python train.py --activation="squared_relu" --qk_norm=true --extras=["capped logits"] --init_std_o=0.0128 --lr=0.00277 --warmup_steps=404 --final_lr_fraction=0.0 --doc_mask=true
MLP neurons of a small language model. Each row is named by its layer, matrix (up: input weights) and neuron, and shows model dimensions 0-191. Each number is 500 + 50 x the weight over its row's rms, rounded and kept within 0 to 999. Numbers have three digits each.
After each neuron's rows, "fires on" lists the tokens most often at its 100 highest values on Wikipedia text that the model never trained on; "fires after" lists the tokens most often just before its 100 highest values on Wikipedia text that the model never trained on. A number after a token or word is its count.

L4.up229:569455484546521559484479433403464423504532563358546420553548470355457396450486457484496462450614462517562519516615449550462505526551578508632515426541437468502542426563437459494526547480524466505454507537515491501443444471522515457525504447499410437454524470460451548514450467446472488466520561543509447444485440530425492470594595536488554482486498544484521480491560465529609517493523484489457504460412521514538487547533478577472493412537526564478490593479514442410565383501488531445487547481552527555440471516498486552541582459462456479498473457409448470458424531510472554405
fires on: " un" 24, "ot" 12, "f" 9, " b" 8, " \"" 7, "gan" 7
fires after: " be" 22, " was" 21, " sp" 7, " his" 5, " an" 4

L4.up416:413440509545523533510509462448601373478460506511601474596464464495446485458518553396459541514490483481497544492538586513473573468479487483564501426535446486482550487504481488526548480519532462485492502407497554517516438499569542402514541419506440507448501466580449452470520450457487508499531537486484442538455527555477435444537418493476511405465487486480578480483508523538477558418450488319402460479498489561439562504512593535469432557560472562555443535381463462620476560441560583454527527430481495469526525497526506601458534523428436434544469403505410437498529511407524525473
fires on: " a" 62, " an" 19, " •" 9, "eng" 8
fires after: " is" 39, " was" 22, "," 15, "-" 9, " l" 4

L4.up188:490552536460501506517472423515498476529527431491455434576425357427535540553466444497464549453462507539456502558552423517532528566476459482537477567463515466493506531440421521445445489511449443600461557455473499522502527609580516442507564409549493458463627528566512542531473449488583487410518537436431436481613537442574395483529475394477485462509432463483535494502568404476398459508502483433442421533476442549483502494530489490419474456526480552472534427455549427450468529504584521534462485367541462592533531545528513527453472446478471510480493468470442505558543579485604552467
fires on: "3" 31, "2" 24, "1" 19, "4" 12, "9" 6, "0" 5
fires after: "4" 19, "7" 16, "6" 11, "5" 9, "8" 7

L2.up504:494497502466472639512464505541575446445551586446516503440477495388536527410524501435499448485430426568458485511426518523425531459541534518522442634521463428529531465542512406419537441394503500580499522394435527484507526522542498398517525543571517489472482478565438498527482495519548480523388590457424500550533485518474469533511483468532511366486407517529583476472524550479477473542603446470413481482471516556529506513513568564451519468513540536606518473468402515475531484458459514412546505453526515526504550457571609538528443426491503440516433501478497507545414620515462565488
fires on: "." 85, " pol" 7, "urn" 4
fires after: "1" 24, "3" 9, "4" 9, "2" 5, "5" 5

L6.up80:451429587451521535510425434428527433391499507570503605506396507494531447459524493505493456447525412526580423498458532550489574460521535481579489549479591527519654423602493418509475450534544558544586434545530502503516550562537481447544507488598559450511535546505557457538457580516503482526427461507525547546540499528471501550623444512497507521544436489467524455392575451545534539514512620473563528494487572582489481518522524524531461564498506513464491555372528409510528460512499420433482549428576505470473481461479522411472392506441559483447538507486497482489501548496521442550
fires on: " A" 32, " of" 14, " D" 7, " M" 5, " North" 4
fires after: "," 32, " in" 18, " of" 13, " University" 9, " South" 5

L6.up458:535481482528551538574456406389534515430465550440588402483464566513512466470429486398523546529599510555516494478506518545331573462446433550486527520458407549485566476527510438470487523470544490522481554432465606554533563560543531498518518522554465470515409484512527468469464500453478493527485501461523456491436439601413518568552556439487552449458436455469591390554485468527544463456456577486550502432579529487610533564553506488582495496514439472588475533449544469448567468551559545476541549502452458485505591525441465534427420510499417449523560525456487443533472482509505567458
fires on: "et" 42, "H" 15, "eth" 8, "ice" 6, "ra" 4
fires after: " M" 27, " m" 25, " d" 10, " D" 8, " C" 5, "C" 4

L4.up109:426509526501505496533498440582584415569445552517599467494490450525447408516519553403507433440464478469494486464518509506462406388504473575514445545496543501524519546519375503486430420447577486525537523514526530451502423508493476465486513500599507506481476586492474499436429454450391538456441521532458494544439521545464468459504541523490581508505539521504615518470479474570471523495537497394478441544415468421632483494487526391482445470561426497594537493445558466524514561502513447519535615372526486565485520459475553517568561492441515434621515474468472574493475501466593534507
fires on: "t" 48, "p" 30, "m" 7, "d" 6, "se" 5
fires after: " ex" 19, " Con" 14, " con" 13, " im" 8, "in" 6, " pro" 6

L6.up337:460471598539533555495461422513435526530536600421497490424547488472491437449572525423488588431513411565539474462510526465477466554453453470555423535502367575558590489536528496485532523578550508506537495444485478439472496468620640438481543493487476548526540539601529516405522481571563489411426473465469532518510445563499484489471455490506489458546465491438539444501492475528584516480541431467548521517453561521501404515521524605445549457482501408549457539484488452464533481506593517547409523436578512575467528516541494498612446555535531479510496449420467526529410503433484619519
fires on: "pl" 19, "in" 17, "oin" 11, " ex" 7, "l" 6
fires after: " re" 18, " app" 18, " ex" 7, "m" 7, " cont" 5, " Is" 5

L4.up431:579475572464498526619404497532561542491527523482505485466476460499539471505415516494499456552478488507557516541517435470520491462502544453478477469502522438588500475536390418443499550571566525536463458468528458543441518495565565377538639406508473480538482500590499544530515543518450498414427427428544422539503432489468484584551519453460623546527513497488517545511502482523552490486502405489441457429531496538427423459594479507552441532431572453548500598527471546609511405434470493580422522514561579429453528483423482484498455460459520388490545445535490565516427462508561497451
fires on: "ather" 17, "und" 14, "ear" 13, "um" 12, "ort" 10, "lect" 5
fires after: " f" 30, " F" 16, " res" 13, " se" 5, " For" 4

L2.up715:527477486530473573511465421470503476529486515411604539453415437499492515472465478475454556484528395455462417458559472597503497501654563527496491588499565406548506396544483495470463478508602523504492543553396553472445461593522429461635563456465526543548501568519555459514514525579528449507493493465511502557504472562455486497454488535462525409501478500491492510492567541555520481539432447470504370523404539527554418443564465480535457397460476421498527493445484378522531487472437465523535461471601507547485554531515554582530386428486465478488449452456491556541424518525521509498
fires on: "8" 58, "The" 12, " as" 8, ";" 4
fires after: "1" 55, "\n\n" 11, "4" 7

L4.up231:511446443472606518528404496494500542514468476468551576519451531372445425547443475517450506513473499474452548489583454540483499490424463502535502460442549536434521422568496444581502516460584561557557519512585492558441523581511533522531609514570529486462461525551486510423446441409539531534406535516438513606525507461492496495544458506601553517501343585452542510510605497534462438500437472504511485516533437594468497454536427549572463486587464501473433488437591489479497464459509443401575404540561487474576484520537460592564488425546458426491550542478507487485484549508465511454
fires on: " and" 70, "==" 28
fires after: "," 43, "\n\n" 27, ")" 15, ")," 4

L4.up409:527444528418564510472421418565492434539479509499513430519477509585561482480490576465510513501410542529487509455542536465419573510468510462580583397508466436452532475548415443491553598509511578484438509574456521552494491500452564458539487509515487473521517458498444486538529478446522488481513487510563642486426455438520489484537478551544519454532471499503473498460499545484530475502551555422421412408484411555415508573515490526518421563453449478441611468551477424611422407460550542561545570449477520502543556433485459442448562509507534486466534532404545433565496559549382549395
fires on: "k" 29, "000" 13, "and" 7, "ing" 5, "up" 5
fires after: "e" 17, " a" 16, "," 13, " Ch" 8, " G" 5

L6.up97:413451480483451575598444475427407508591500521461550496388499512548486512381458543460543491444555483535535492431523528531516478472534462504534386573590431465499575449468445577521550571435586454484530654511505483482504488522494517491471540549507552480559497546517442524399407559571363500428488556518495404584433478562476502516496524560503571451521546485469517549529447419484547456522554533467515433529452518433545439494578557471488499557519482502549505640476539484526431431442461466512454446419507514544508544465538515573535462537590526456486492528459421483470506529462539481527
fires on: "ic" 19, "t" 16, "emb" 14, "qu" 7, "ot" 6
fires after: " m" 37, " M" 7, " re" 7, " Con" 6, "un" 6, " im" 5

L6.up219:523529422446543531511415552550525422506463424498520423504393510506508563533520617447483540531519570502498475377497410472335589475509552531495513568512395438488479461556528545483538525465491499536438472425532555508515571535535456488512606501483481493499556469542455484464419492414552501448444588458456468537586564547501552485430470490478506418523497486517509492459429433522532461538579431367470416496431555526589484437486501559584411484477470494526538467504543492514550513462493391454463491440478543479580409463527513528450487462499493455494479472467392516508470558472412511581
fires on: "." 40, "o" 34, "u" 18
fires after: " M" 29, "1" 10, " B" 6, "0" 5, "2" 5, " L" 5

L6.up499:379461471407534517517501498485525501545495546421586528452511474492458441464549514551458524506476536510503510418560470426434456543437512508491528430519595422630457472513517471564467405480480453536461529485512504519521457547485534508506534481589495490616418554570588388567449482531430454495435546550407509507425455571502455531448480443447582539502438485507467518476524606542521509503527516424540516433432475479581495439577481435505404476616491496499454481464426444624463511485510484511586501465627494563459521567574552507471507509463549574443463525547432525466489523480544567545
fires on: "m" 30, "p" 12, "ru" 11, "ab" 10, "gr" 10, "r" 8
fires after: " Ar" 13, " st" 13, " est" 10, " E" 9, " ad" 7

L6.up466:538473456432560538609434455459516547567501464419620473572503479485473541464451594506474473586493532548487475465565484501466410435509503460502527547524532434476465512526507550550543548493480600554515436641480549606522506537558491388589498486539524583604412565556564472498532547449445588475565581523477477579443476514480456453478540483549489500530533523539586474465457461458501544531521512474504488526535515453458450512556482527526462456560403529500487547560466467639506426459559471521549567575565521579450543516558520485568485570439487468493526529468420526402498567542511594511
fires on: "s" 30, " |" 12, "er" 11, "ers" 7, "in" 7, ";" 6
fires after: " P" 13, " p" 12, "p" 10, "erm" 9, "F" 6

L6.up222:488469484457522532520436349436529481497483502449601455474493552482510456471517544523467555491487544410438459494589508472474564520469427544548539491504509418437501494455486558534512539499527472510567445489460556403415514533470512399531538444536402461572424539472473374492538582431466476486441572495500451499432444446553524439514480475450491546491490527479561492564501403475526533626516495506481575490500560510559560519423425516503455409489439509444570460435508520553485463498467484353506538527579550454457518567489502422536417554518499530390432589516494622485432485527536568514
fires on: "ru" 22, "e" 18, "." 12, "n" 10, "k" 9, " A" 5
fires after: " St" 34, " st" 23, "st" 9, "ur" 8, " South" 4

L6.up21:537490430541576579557466513401449494501496481516492515449512463496553497491489509490477486432509493562550518440602566517451504507551438518507448509492417451502508470501384585485469542535483536469477544518472574466467512651521484438452476445540548503450527507605498484443514554574458565482485476460433450570564562525418517505527522483472473460552506494488518509553485487449538462438421518478402527584493554538563435398552534462384509542565471514517467454433622451528554433554525398503482496419463456594598502449446590510580371560470514453531475486391506513474487496414418485513
fires on: "t" 27, "as" 16, " cont" 15, "us" 12, "ad" 9, "l" 5
fires after: " M" 31, " Con" 15, " m" 14, " Mon" 7, "us" 5, "on" 4

L2.up565:535443551456508579533465507464479512493497498358555485492462402447520550507484512478480503549536462437474429498529484535478507415586523489498517523482551361515509435538429482549480476513612538498486571481342571514514467555535476417653607494464481523539434564536578450542499561552499436500471468454547488562450471467444448519529508547497490443527483431485503514519568537551514493498463497481506460388412511529501394454598417485574497407564530417557467514473503406563545508456501437483528454450480473520498542540483621576568449509504432478501457465442473474511424499545424506517
fires on: "8" 42, "ered" 19, "|" 16, "–" 12
fires after: "1" 45, "\n" 15, " cent" 4, " ent" 4

L6.up179:521446564465549550574511355456547511425525531554469401490508456492479539584541521515489517563569467561513425409410573516493546494542572529503451574534557491591575475551456492509458433495485513506487527534440506496516654538507451460520615542531484472528450551528585461535469530513460502546474493405535543562517514447468522559495408520434563545454424431496507518560508492491524481537566550536568575479513549554448483474663517457605488485484488497457443481470495388501562505556549492442591532444492464490502445544456567484496525511395492456514446534482468436517448535506464577611
fires on: " M" 30, " C" 16, " F" 9, "it" 9, "or" 5, " P" 4
fires after: " of" 15, " in" 15, "," 14, "il" 9, " to" 4

L4.up724:541495492573502471517421487478541438483446505450578460549546474410489433475527539476501546479479484501430547501570480564546532467529518532578500528522457546472551449485495471484452554504556474659475466457451510438489511473549475380528528387557473489418500442540517583450436445488485582502459564472490470478515446525441501518495544503406501421500520554548549442451596382483443483507540483485492441475430530527598544509558440504515460534636474543521453521514485431491536579441517549496545488456500409551502568483470538602447505387368462504458456420411490460505516589487492621459
fires on: " by" 42, " \"" 35, "f" 8, " e" 5, " n" 4
fires after: " |" 36, "ed" 28, " be" 8, ":" 4

L6.up404:542481494569437536477511511491483412461536481480482470469517524541507462460547482561571473481487411483441397440481484549447499494469511510518488620481413482523486500489510563440530475455543470539511593575542516433503555533582460492544564473602487496561492465522484494477541553619534471437505509525500472449487446527502440404635552466642511443464508553535508444421450560541486411572630496507561510482524531510517472425568498449514496591566407471489545512405559502606440534517552463441529456441452497595444519485457524588509491432501392446555470453526479502550400594477486522514
fires on: "-" 29, " In" 23, "In" 20, " |" 9, "|" 9
fires after: "\n" 35, "." 19, "\n\n" 16, "1" 8, "id" 5

L6.up535:421455491498497558530448418510540501553413530538581539507468490469471458465528569426525541494536435489473380499442527522422526570541505539519458516524464446542478472543492504459552491556500517475521425470456535492428428438487468393541527515529400425486633537466463459412482517459519484514534539555472476478490465604528441482493508573556543442508522519457638442416525516570550449546569573499418432469491525465550492539554469421414536502474480437542535592407548452548515531537508449497521559319442523529563485534500602433469457536448476490457499419458463540578558543530530453515
fires on: "e" 28, "in" 25, " de" 12, "on" 11, " re" 5
fires after: " W" 21, "-" 12, " T" 11, " w" 9, "W" 4, "art" 4

L6.up533:438500426500530578517484511442544560466486481541515520591422491507554555429541489484488448588468422499516466504497443608480502470456513544620590608532390457465480568477478558526509431504570489600481464533429534540488515568487607433562568488482529451534554529509418434479518477526551463526559609460539455566536479511428447533472450547516525422531513502491541531459532511541481508509442544433515561536505480559514456498556356458521450491480397460419564475504500501528523630555535444533500507462459493466441491531468589517416446484456478482449436472516445643490494587427558503515
fires on: "r" 28, "orn" 25, "i" 13, "ased" 8, "l" 8, "ied" 4
fires after: " b" 58, "B" 15, " B" 11, "b" 6, " D" 4

L4.up528:595482591570545523545464475517446489446504518491509535495594473504471447489427411459443526544492501481549466538522471488441435499481473565560456382436537508491524503487473508453463529496495557491496555587565479496396438593550507389572518450499569485593465468488612496398524584592477524497481542534480531512530462446502445488596465589568585494542512445450558536501517507434528497588497503459531420457445531583585429529442517555569518462543458492479513593481585544521573462544481443495467558483552542504456456433398446528579510453618485517560539452505408570433466482511496517551
fires on: " a" 27, "ear" 20, "ol" 14, " comp" 7, "ens" 6, "ue" 5
fires after: " res" 16, " s" 13, "s" 13, " is" 8, "es" 7

L2.up544:466498490444497524444518448494476525528482526403520589485448475532451509461532514442399567477476486567523457509496469522406477380565496452498445527463522467509590465536463524482468526567486560483500654435433542503458589566493506521577500489526480469548489561545468445528556559560416453494492520437548544633465487392479417480594427418423422526502361455467540472560491449576549518453488467443531556417525450609514517498543394485490406424556474444479516553483536446515554518527475457481522473426576497441470477522483554465486486467408488498532438509465425462457491569513428482491
fires on: " " 56, "2" 12, "ion" 7
fires after: " /" 19, "N" 18, ":" 11, " S" 5, "1" 5

L4.up130:450444497451568508478465511614517489450513574464513541562505439412523523382510510533412591547535448506473513467441456558486479420440477476494573573540513482559564525416492463498489506519492473557553566569447520488429570541484548475489479515518577468534608441557511466565503612488571521433434579484578601589573449464448620549542431530464521449461513517495489537433549542557575432472461559509415459476518398512525535503547495463576505503501399560461514494515543419549441559460579436473460422506548536541545524484413525540482483497506484482521458498485365496478485548485452580503
fires on: "orn" 26, ":" 24, "born" 23, "°" 10, " –" 8
fires after: " (" 24, " b" 20, "9" 4, " B" 4

L4.up1:451510441538496499520417504454549403444473515447618431503391429431558522597575542515498505524525421508543461559566552539492433488498520426496470465457462548533478539504392464514561457482603517550564585499493558559512498539447526512478531521485494471425523606512543412428494540455488459465521529469520508474552558503506540487498493516393475509533477515557537493454536479483569478422506554403458534465413512501539449509539454451426462444539371445491538542414569524479532509404535410470566512445494497550536561588503542484432502491524485454542422464544519506449507578321477583509
fires on: "ed" 25, "et" 15, "ess" 8, "ated" 6, "ent" 6, "m" 5
fires after: "ac" 21, "k" 16, "enn" 10, "am" 10, " K" 7, "u" 6

L6.up642:448460470561528551574527563512426476454456434545486463460547433474522466459458505539565517506549461433524490459580505522470461424428486539490434496464469485463489589534464535498519562557486589515471509506540575425573467647408508420551501460506509557527562495482568500506478558614435509481564599486430467628490516512430454442537506527535573525489473470454557533573558506536546551542491508423455503420512529592506489496519553496444476393495499494594521549559564486526504476490565459393513459414507486574449541449505516562479409534471479378550417480451441431513495531464396479416
fires on: "as" 21, "on" 18, "use" 18, "it" 11, "os" 6
fires after: " M" 28, " m" 18, "ad" 13, " Comm" 9, "m" 8, "us" 4

L4.up237:441509564550510562473434512427489433440511399433582496592451447440505466521439511502535584452460438476469480429567536524450517482413427466521485546467482539468544526558487471605464530529533519489491632520474504503550572480543534520476593516481509481588540489509590477433528471510495551390544441548480463539550443514502443422524420500460491441527388486475542527460589545487479401483415590477541492452394449567451488452526552537434438487488523566564487538530595567438407535506501420508523445412533536494483427561472525602483535461511507424588495523496541589555481479484462501534
fires on: "or" 20, "ark" 13, "est" 13, "ort" 9, "st" 6, " In" 5
fires after: "." 20, " B" 15, " m" 9, "it" 8, " j" 6

L2.up700:505530532481531541491455454539565440470482494497544505491493529456464479499463542502502451454455501505491551517464440558351534540477495469507466497509526480568499477559535424507432459479544471589544547585541494493428565552543510461563569481593491499432394500565549559444526463549468459476532477561436549498522529545483454412590433460520478470565489527495521551533709477526497443596478512490496511419535483638468481499497505468461452467573382636501439507513522457533451479546520417511535472558573527479449482547521489583567426403525568439503408486445456440537545537398491489465
fires on: "==" 100
fires after: "\n\n" 99

L4.up240:585503516446495518463539482524501527488489478478511446492394416439585549494493470466455590475521486571530474487432391520555565509476484472498479586452534500489514509540546495464380582450477448584464481468472479514504558555479559432452502448555470522515465532549531468534512480454507495445406482509364404543551459459502451497536532446458541477553419509504555504443500469514530412545435446523426428526498418494627433421497474445516388379560528474474611504474470440526461512486558415455499438447539508585492605532408549456518473523454461505494528456474477528544399535374515548536
fires on: "1" 60, "2" 40
fires after: "4" 19, "8" 14, "9" 10, "7" 7, "." 6, "17" 4

L6.up411:559474464487519561568476522559494441478523594450588487491491486484523467517484538492475549488527371432530408526487464519501519457484452545501428455471441519543613444463528497544477521520557415500480551477550544529526534541511535464536593514535501593512564512507578561447442502565474474475423559590482529473499440452456490455579457560554540479442490375528475462409490571477465431465593503411526447463416407581596544457493488551559441508610505493476542539446570479561617505561582487551524461427509528545425489552505528554521461436484377476493474543445479598514472525522473589485
fires on: "1" 34, "|" 33, "-" 27, "=" 4
fires after: "\n" 60, " " 27, " (" 7, "\n\n" 4

L4.up573:432481533474579538484479517523574495403587427355572538518517449512508451506389511515487461570481504420474419455408488512403546592481454412480400559488460465550508402534481505462490473496562459555564559541431538567459484565489490548540598447566537480581463499520540404383543498552497524522419579461537533534473554440534508511541529540494515504517488543464499543492539491484501456514474499466496482483503499600460543517563580557465537394517400521468471529492581514523507544470511446456520418460588613453519537548529542481466455553525421461422443510471524477476470564422539593476
fires on: "N" 53, " " 22, "=" 16, " as" 7
fires after: "\n" 20, "°" 19, "″" 18, "\n\n" 16, "B" 16, " such" 5

L4.up620:524427490498423501558471378400485454389443525468552499470514556544491520439581591438439490462480448566496435533515480567419567390532531509550506526577522535462570545478560464448543491467514472541556562510541448438551493613542504499536583476455419481476518588602491613544484522528394451510528448510458404561462511565508553536561425496438491534485454473462498411505553572491511492555452535474440473503479456502618480441511478529560465509504498554543560526512493444485548537550470491504481542320538530476454517473428441514512552523467485505479414587429487541511476486429488509558
fires on: " s" 22, "n" 10, " S" 9, "s" 8, "h" 7, "j" 7
fires after: " in" 51, " of" 18, " In" 16, " to" 9

L6.up422:540441438523528505573577447597515432422533615546492478496536424471530416501516443512435545455512519673488526444472563566442532515448559457645426560543466521571500476604378514475467476492560580520605589418496514499508526583435551499508581496455554455547460556547566466522510554539437534513470426413481521602476491455532435443537421526469511571448431424490521578536566538449519466509519470531565454531526541498522506486530441505567463541536530528526549589475501469446491484507468477446500458444490424474452598514478493512587528493451516511526474494498455465482479507473455489560
fires on: " N" 27, " C" 13, "C" 11, "D" 6, "P" 5
fires after: " (" 26, "," 14, " in" 9, "re" 8, " of" 8, " im" 4

L6.up356:455510432524513560475481463514467513491514518453537544478537497551520452563599527490542537513549414477511405529525489509506444507524561504633463544421454545498469520516559548478512600515463586438565538518481454421544519565509530422548539566521526472536515509540598499485475492521486485469519489487472476538543495465498531511569595620581536482487504511472554529459441523442511491538560460423494474554520528437644420476494469521432456447544532420570516500525504500566479512494527388405506452404447524615459506465548587497559540474434503430525503617338394523585433571507494513559
fires on: "2" 35, "ers" 26, "re" 18, " ex" 14
fires after: " " 37, "v" 15, " c" 14, " p" 5

L6.up526:462500556462528491472414484508418473487479534401535486484508468470537456501570632611486490600517494507458484414422565565488447447526447521503466433473496442574448502507499503457591492461449482477554542564419528490496513504601621382520503443485491537526512438485565517397526460472421390383528463468471533525465410432518472432580551496576504473449512485509522450518559579473488460634410580481522468512512443586458474547506433459487523469604466476523504505546581471528425453533519508509531558437514455518446446483573455526480474495409528563550439536477491528521518412496543491447
fires on: "m" 25, "l" 24, "r" 13, "qu" 10, "age" 7
fires after: "ig" 13, "am" 10, "ad" 9, "ag" 8, "g" 7, "ar" 7

L6.up615:555496546453454512493526472464560448445520435476559586530521413452538462566439570446457554521420450555404543454543472573496536520424458476558511535442542477478518491407416426521418503469496464526487467454474457520438506510536503440519530443540500526594521517640550485565479490501543471499534513518511436653505511461560544391488465575485513488527408474514533491459497352408448440510506494465424532525462509492541518465527446461480417474576453525408567568443475434612443509501514452458438422494524477544521503526503479481475543487505421411500476527517485559549487489401578541624
fires on: "1" 31, "2" 23, "4" 12, "0" 12, "3" 10
fires after: "." 49, "6" 11, "4" 9, "5" 8, "7" 8, "8" 5

L6.up418:493323467438541581456452493570479413477513632430460524427455464428495424454516605558472518490427465484458472461497523479446471441503488484508536447473491457557463508484489532485540530467487533560512490479457465510460515561591471534472449498601452510449453448603516646504502422492565547520508571507445614464534536531507456530486553452484470498532481483452661506519536542563459530516593523501489413506452513518595504483462474491512476450453475455546608529471473426520510433476450485494485560584558588514489591548373497476524521509471493482528566480498419515546547470537417497565
fires on: "." 32, " (" 28, "ver" 16, "ot" 4, "os" 4
fires after: "0" 27, " /" 14, " se" 11, "100" 6, " E" 5, "1" 5

L2.up519:553500509490414566507438421458537485559466493497489488482545459476492540462527514448480534461484547504425472494420399618495485479565612481475507559511525468542482473529439432495487438466575533470504580468371582538490503588609451382475628470549455560503575579592591438590442473514482543453477500429464504510520394564441464486613504477421563532506438505504475465517581528487486452561420409521488507497397462451538367500501492514484472432532512488500469508495459498502500400429423475500493482512532482536457491574566543545503481499570526453474411489468509535497487553453554528538
fires on: "9" 54, "8" 35, "87" 5
fires after: "1" 100

L4.up575:442431450497542545539508463452574351528459529515454544415372525451478479511523456459484474509513442529486438470587440535477525435545544474493489445505541548576435505524481484478516499426567604527528528505527500456500422562550470339455495544513467559489480536593452566442504520608448458500510512451478578516390503506455474557509449396426611540487465484469533544490511533529585516544493534435398442426481507513556449456450510525552501529505463505536437577449449568536452505526540465432540526462509518447424527504583514508595482578453506425527530490507497520613474475555621536506
fires on: "od" 36, "pl" 35, "v" 7, "d" 6, " serv" 5, "se" 4
fires after: " con" 19, " re" 12, " L" 11, " ex" 8, "i" 7, " em" 7

L4.up250:459412464625492569576551525502485400541569484489434379459519464424530433470491492463491468444509433540525514475480522476476544456512532510551534396554500542557561448515471434562457511450535484539566505475515476491494459572547535402509467507512494494529465592503452553519507519523535515457526474445506483441525455522372389463503541445507615484429390484478563486483497492494573481494557587474484476456589520556523438484564616528470515426566513493534586409463423449485519455481523536522566510447484457573512532450480505516601542480434419509513402463431448594506405526531421556426
fires on: "l" 23, " a" 10, "ch" 9, "ec" 9, "il" 9, "ol" 7
fires after: " an" 15, " he" 15, " was" 14, "er" 8, " bu" 8, " rem" 5

L6.up625:478515529460496540489399482510580363552541467493466459577519525386508490442501524424503506556445491420489503453533435592532442544440440528523545479516469506432501457439546465556519517486529398573583537563514643551541545528543527446574535436568524511460411524497551547446510483498566514452503548455532498562535556441514403471489518539552527442499532413480553478551584449485497455617594533497488407492421489541451581509451533501519506493510429569520381550485497502567531521447551593468540402471508544479503562459536505577531424458516423479558470451560474527479526512422419497515
fires on: " is" 44, "|" 21, " was" 13, ":" 5
fires after: ")" 34, "\n" 21, " |" 5, "," 4, "|" 4, "ass" 4

L2.up753:454490525567457581481468478414553395522575434487596507427459442367547503551498582470449590465514406481505474508511507517496528505542506527499504484440417511618585548525473407450418569556455570513488547502411553518560534448537519477586523534517501504527465493641619449532489498534516525464518451474549481544478473508476463493624566389489576460569406509535474535486477550491558509492490496538574453472497503572573502477506424554465429553474504506549509568511489530530538535411497482501580444420536521491521486608510581518443500548520468433472492481492552457519484416485421585528
fires on: "1" 25, " in" 16, "ed" 7, "98" 7, "2" 7, "9" 6
fires after: " " 35, "1" 20, "orn" 7, "9" 6, "end" 5

L4.up499:524469459479518567445416526435419486465527420455469460496561530378521490530493559371537528495498506485472483557411476563446442542465508487580487454497390585521608507468538417505465536447585487551484484532530460493485498523496411492482546427544513562502367583670522587468600482487460569523499536530498444584494499498594494521472492496565482393511419539518496468525463466573422479536538528427549437403480526460523548449542549385501457404504502472485484452480462468563472519499529474475526472483543418525484522519455448566505495428429453530463527505544531436465440522458455554528
fires on: " \"" 32, " are" 17, " is" 11, "arly" 11, " was" 9
fires after: " |" 26, " there" 14, "re" 9, "E" 9, ")" 7

L2.up711:464445502590455558548420448439517510493552477444544490478451497391480502519466544549422517453527502538506427540556463476464572459531397466478473579529447556522574539516509529423385492552586499535533564474423573506455463524496557468488476525472476479422463542538521448569523549487509459475441481507437521521497434523478485491611558456367632445500482514488538464452451542488555433486426475450539446467529430568506548469529508517536369455482403416490514542475571531566586560414508511480553473423626473470580481453486497478491510551435439468468520413485447389444532501486454531466
fires on: "13" 16, "ife" 14, "14" 13, "12" 13, "22" 8
fires after: " " 52, " l" 11, "9" 7, "1" 4, "," 4

L6.up301:491557532473399481430407471547519446488507501476488540448471548540513498522475572586555505527509440537470503407588500498456472466460459457591442425480498414422579420510555479495530526417487474529569562469523571514530462486484547539521427522428546526515425606514517473569516583507461566452548531443458566485544468545454465596543471555509428419453392461515554484491478461574477504526434571402434456403532506458537507427478461428573578594576448464488483545549542486471502510550485550388460482445626514492473570525474555541497542481536548447514469427414500470549475461480583510549
fires on: "on" 18, "o" 12, "in" 10, "ri" 8, "am" 6, "A" 6
fires after: " S" 25, "-" 20, "S" 15, "m" 5, "ut" 5, "y" 4

L4.up647:450434547533481606445507564474467506453514480517496488518542415414495457442470521473462536484565537588570532479589538514454571477481541543586500398499551420564600519525506507558456543482466513494519465552523429566545411523576467488518499477508457480434472558549420581400462461474463441476493517521414609532488448533448425475586518486471509466516511460524565524570507517488533532434564556423410547423530603547503530495494469552546457554572508537507436502536590440537569496553451504533522461475484421564448491478444463510517488462486419502596407474387455551456438559428375487484
fires on: "ot" 16, "ol" 16, " a" 13, "au" 9, "out" 5, " in" 4
fires after: "," 15, " was" 14, " is" 7, "ch" 6, " sp" 4, " an" 4

L2.up337:475485535457460614524468439442596482510456515464527479493444412387492523533532535475436571481493457397558474510513486529472471502543455559540504491449343516590514491502544447458469528490555468520560624466431534441444562507517540394557536519499496448474532491556512503472532488501484545450417521463459493560509442566434462475565497503435613475480404527478477487504518546576499434444477519436561493432464499528517522523664523481446423500540460426565516479523458476521422473420560545483532479347503523483480577577489556565439429508451492401473526498466461433542463509423495543537
fires on: "2" 67, " rep" 18, "9" 7
fires after: " " 65, "1" 11